Weights of a small transformer language model.
Size: width 640, 10 heads of 64, MLP 1280 GELU, vocabulary 16347.
MLP neurons of a small language model. Each row is named by its layer, matrix (up: input weights) and neuron, and shows model dimensions 80-175. Each number is 128 + 32 x the weight over its row's rms, rounded and kept within 0 to 255. Numbers have three digits each.
After each neuron's rows, "fires after" lists the tokens most often just before its 100 highest values on Wikipedia text that the model never trained on. A number after a token or word is its count.

L2.up1000:142127145115138160132099099143160143118175134146167079121109093117061111087190123120125118156129154124184174154142096104112128121145089118144115121099125106126128138124090149179090105164179088080102151116086055103120153099124082121065176190067146099152151093126136129054135142086140153105
fires after: " returned" 19, " G" 10, " back" 8, " McC" 5, " return" 4, " T" 4

L4.up697:169122118095096138109124102131071112164156130105117157102168086144167141104090098110145105102144112127159145162145111109158118190070123150130078098087120112146127124157151108141129076147133130113103057152172195160143131133094163060141079181101101138106117141093121108143137144125106160123
fires after: " =" 43, "History" 5, "Reception" 4

L4.up740:133129124145096078092100144087096130171141110109209111171129106086175089107166122109169118113103111163107152148114144121163166043171128120124152150110138099178123157123145133100085099132203133153111151117095143114116176145125027109109074139123123109146148125112075120156101147151204131097
fires after: "′" 14, " N" 11, "N" 8, "T" 6, " M" 6, " D" 5

L6.up607:164171159169084097069126115207135125142152125110105126117119168122165184136128140136149167160182088129097175140194178082126166106109133077150142120158161115128115205130133107115169091094150110120120046133146131163096145173127159126133141182158091164164134156124150085130147125124146175185
fires after: " " 40, ":" 12, " in" 6

L4.up1194:188105131153110148156074137088195119105107136148121125115168109142130141154128126207157149116103110141158166089152062087188220136082110084141112131126134149083108148120132149071109106121111136130148148167172131164147067050069158089192156098104132111106155138102095188135131104137130071142
fires after: " the" 61

L2.up938:146102117181161078160135096119126125097126147118127098164107167127128153113063142192154171122102163103119175139097118124136126155121181149079137092138140172146122108125152103122105148170116141063165116142124158164137080110133128162090135132110116113135184147085111122111091124120070161125
fires after: " B" 12, "B" 11, " K" 9, " W" 9, " St" 9, " R" 7

L6.up1196:120086109068114112146157123062125164170113109090153117136112173199147111120127077106120172084120080142135114143153112101126104132129114144137233175110121172176090144126124155100164131121122100097015128093103143162109177133189171150109172102126137133223164173110108075111132134099135164104
fires after: "0" 29, " J" 6, "3" 6, "1" 6, " Mr" 5, " as" 4

L4.up41:153112170183138157089065110052134097134141127139082104105132094145171138088091147129143105104133175094146174103130133119142079150089110098109157119093127122189090172121111108126133139124157148140128114119131182134063183112098113119197105123138128086197085139126118064217133121129116155136
fires after: "0" 63, "2" 14, "l" 5

L2.up470:111108177161131077130152147125153140102142141152134143134060139199119171085158173138121133104152107070098138086145161136153122202132109105119103152114099083108165091127109200111155108150106152144192152180120154073143115106116095097154104118138079090126108171073124141146232071093104178090
fires after: "-" 17, " S" 14, "G" 9, " (" 8, " Q" 8, " \"" 6

L4.up647:118123159130128135099132135084140103117050138069082159138136090160141128150078145155132151114113132137144098073101099096152144083084058148113158133110089134113118113138135129142164062155060066082132158071071160150106127126147117132134121187122118125142125130133140169167100145141142147204
fires after: "." 26, " the" 17, "′" 13, " a" 6

L4.up382:130132154092141102116153170144147132105075135144159123123139164106125120154160130129171144157127112054119139141106082152113152119153169128144156134135155125173135159129151119098107141181060126087124127187195189094124109178087140089193103140098157115149122134112136098147100143139095067087
fires after: " the" 24, " The" 11, " Se" 7, "S" 5, "The" 4, "\n" 4

L4.up1205:139105084113118091148097182066075135122155123119103109103178119066113132103119129108142178126054104117084131152091136199124165156088154121096147155128141129173090112047133110122102103111141155130131069135177139087164122156129066123130061133149138129101134178143099128161079098144149125102
fires after: " the" 29, " T" 7, " D" 6, " B" 5, " |" 5, " M" 4

L2.up1262:083171129111110120155170157165123109122137123137072105079111130147092103124096125114159144173078066125157155111168122207136117160190133112091093145151081152128138153184068169162134145073123136108077127142202115125099118145149141154093043108112095071152138144121137118137151216107100158153
fires after: " M" 21, " S" 12, " Sh" 11, " m" 10, "M" 4, " T" 4

L2.up599:125142154157087122143130141129084069158096194111114162130130147089134111144101136119114152153130190125135180120160123132099137186144197083132133129081038131111080129141068183124119126102047131115104126160057096141200099111122136154148139143152157129146171136133158170072144172130114101140
fires after: " o" 12, "Q" 11, " Sp" 8, " Q" 8, " t" 7, "T" 7

L2.up1211:119145036115071137119153092141134117171088105164140127175139119133127166187112124101069134107103085071097088159107105091152102127068129122193125143190120131154115126085159128146152118224118137091163160166122094146169127138147182194092098136058137130111149110131105163084159097138091148105
fires after: " (" 17, " and" 8, " \"" 8, " =" 7, "'" 5, " a" 5

L2.up1010:107136157134080115116098132109113127118153082132109185119183152104172125122085130145114143135150084074056132095164127173134193120117103139139141144101118069068138145124112089166108059116123100154082143157128115104116198182116139193153163137124184165110127188088137151117113143136134152143
fires after: " T" 34, "T" 10, " t" 9, " p" 4

L2.up603:138164127134199127183092136169109139161113153086119122097112112124088097146092127090067153143131140155134106109073198091126077088171109149138089142145150127159128123139147115107174135117114140172166099080166180153087114117124125133120071157133140189103109115169065084149114090123124109125
fires after: " D" 19, " m" 12, "0" 12, " b" 4, " n" 4

L6.up1066:127098121130090115046104128186178111102146143156044102123118200113107148154121138073103152135137173165138116160132152062091203122106136124100145120128109143165131126161162164098155139127101177180070147105107170129156134193144126157098178116131153105133101109041184125113105121144142067123
fires after: " the" 16, " a" 11, " first" 10, " each" 7, " in" 6, " every" 4

L6.up1262:095160083023120169117121086209105093183128103091116123032126125152140092038106090106124154130160147097168078082122115128114102131133138084144208136159175122155086075130156138147121124146145079138111158167126180109131152140149109147113121123132143114138126148114164218123118066156090112108
fires after: "," 28, ")" 15, "\"" 8, " and" 6, ")," 4

L2.up1113:143146090146119168108138080161091112101137147094096140132099106119110124063125110108136174187171135182086135096090159124119111149184140034078087109155159140144123135150076144131208127098156200147127145179172145086113097180088117152217092129126092091110161150140142070114112145142151124087
fires after: " T" 21, " K" 9, " t" 8, " based" 8, "T" 5

L2.up9:140139127107113072122094122136070147199113133111127147131108158093172142095125086130146127130125158169119128126097122163067117071180106086164122121136162126116096150177127100121158128156156199072146078153148166100136088138152130108131088112157118119105127141051111119203204106097099134122
fires after: " T" 30, " C" 14, " S" 8, "S" 4, "M" 4, " Th" 4

L4.up862:106096121049107081087113071137176097109092083145167141097069116131120110106108126137100162156134117155141148128174107166098225168126116149087078037136113097109125151106145132057180118160155126117167129093138150123084148148137097126177133107124129091112169102190122160184108137133147104130
fires after: " a" 33, " o" 11, " out" 7, "4" 4, " Order" 4, "-" 4

L2.up177:161126152136109137169137143110165119162108096192103151102095068150089136129123152137153129146132125113155105070102050147102119146139148099102154172168131132098137056159126150102164167134150096113155072108117103097102196077095172108145091103111138144125175163122117130091160139142172147122
fires after: " m" 16, " T" 13, " G" 7, " L" 5, " M" 5, " N" 5

L4.up355:159159088097113127147094118042182153137179079098109120107191089123115099139094124159096156105129093196118087144147124152137108173132136110117187120112122097091090069119129117129129188148103073157064148103130172184163139143109081162147081160087106095184130078147201143150146144141155114190
fires after: " the" 51, "," 11, "m" 4

L2.up900:108155150127141141120120131103157086202139120144128133116149127130103171151103119128134148090162115123142131193080122100101122153138041091168067035094127096092130139171093108110141122046174114177184126137152069129145193139163136179161124083103098159151178096084103102122114133135108145145
fires after: " M" 19, "M" 14, " T" 13, " m" 8, "m" 5

L8.up537:109115155148123132158111144165080097048117146092086133172103107089133172087105130137110081151131131089098139137125139122217133153155142077121157120101153145147122157137147142152082097112167106121099093173099121120077058115090129152080066069161208142128101108140170087176133156147175137112
fires after: "9" 36, "0" 20, "8" 10, " the" 9

L9.up902:137090128099128172071128116133116094127116205125133127121137115132127143163114154094164118105099141185097062163114081094153146129153103103117176116133107131090135150152093156177112097090139142098133149117054138119108111096118126101127103067152093109106125128146173127085137112077144150103
fires after: " in" 31, " /" 13, "In" 5, " to" 4, "\n" 4

L2.up916:052121122151130142139147105175087113118130127124135114171124116097182134129147130141117128098099134174139148105130185126111144105108137144149094134084117093133145140127080134147136083161121149206103141093158135122133136090128118108140202125143130105118138108086102149129120166114196148076
fires after: " was" 29, " is" 21, " were" 6, " \"" 5, "-" 5

L2.up827:114098096136188107142117125149151132121104137114101127097156153082104165108135122097142126118135154142087111097079124106109133171157125097123121163112115145136115134098101086150174111176097085128169145108116106132101104143134156054150084149116137133149200116084127158169223128113141103101
fires after: "S" 16, " W" 11, " was" 11, " U" 11, " R" 5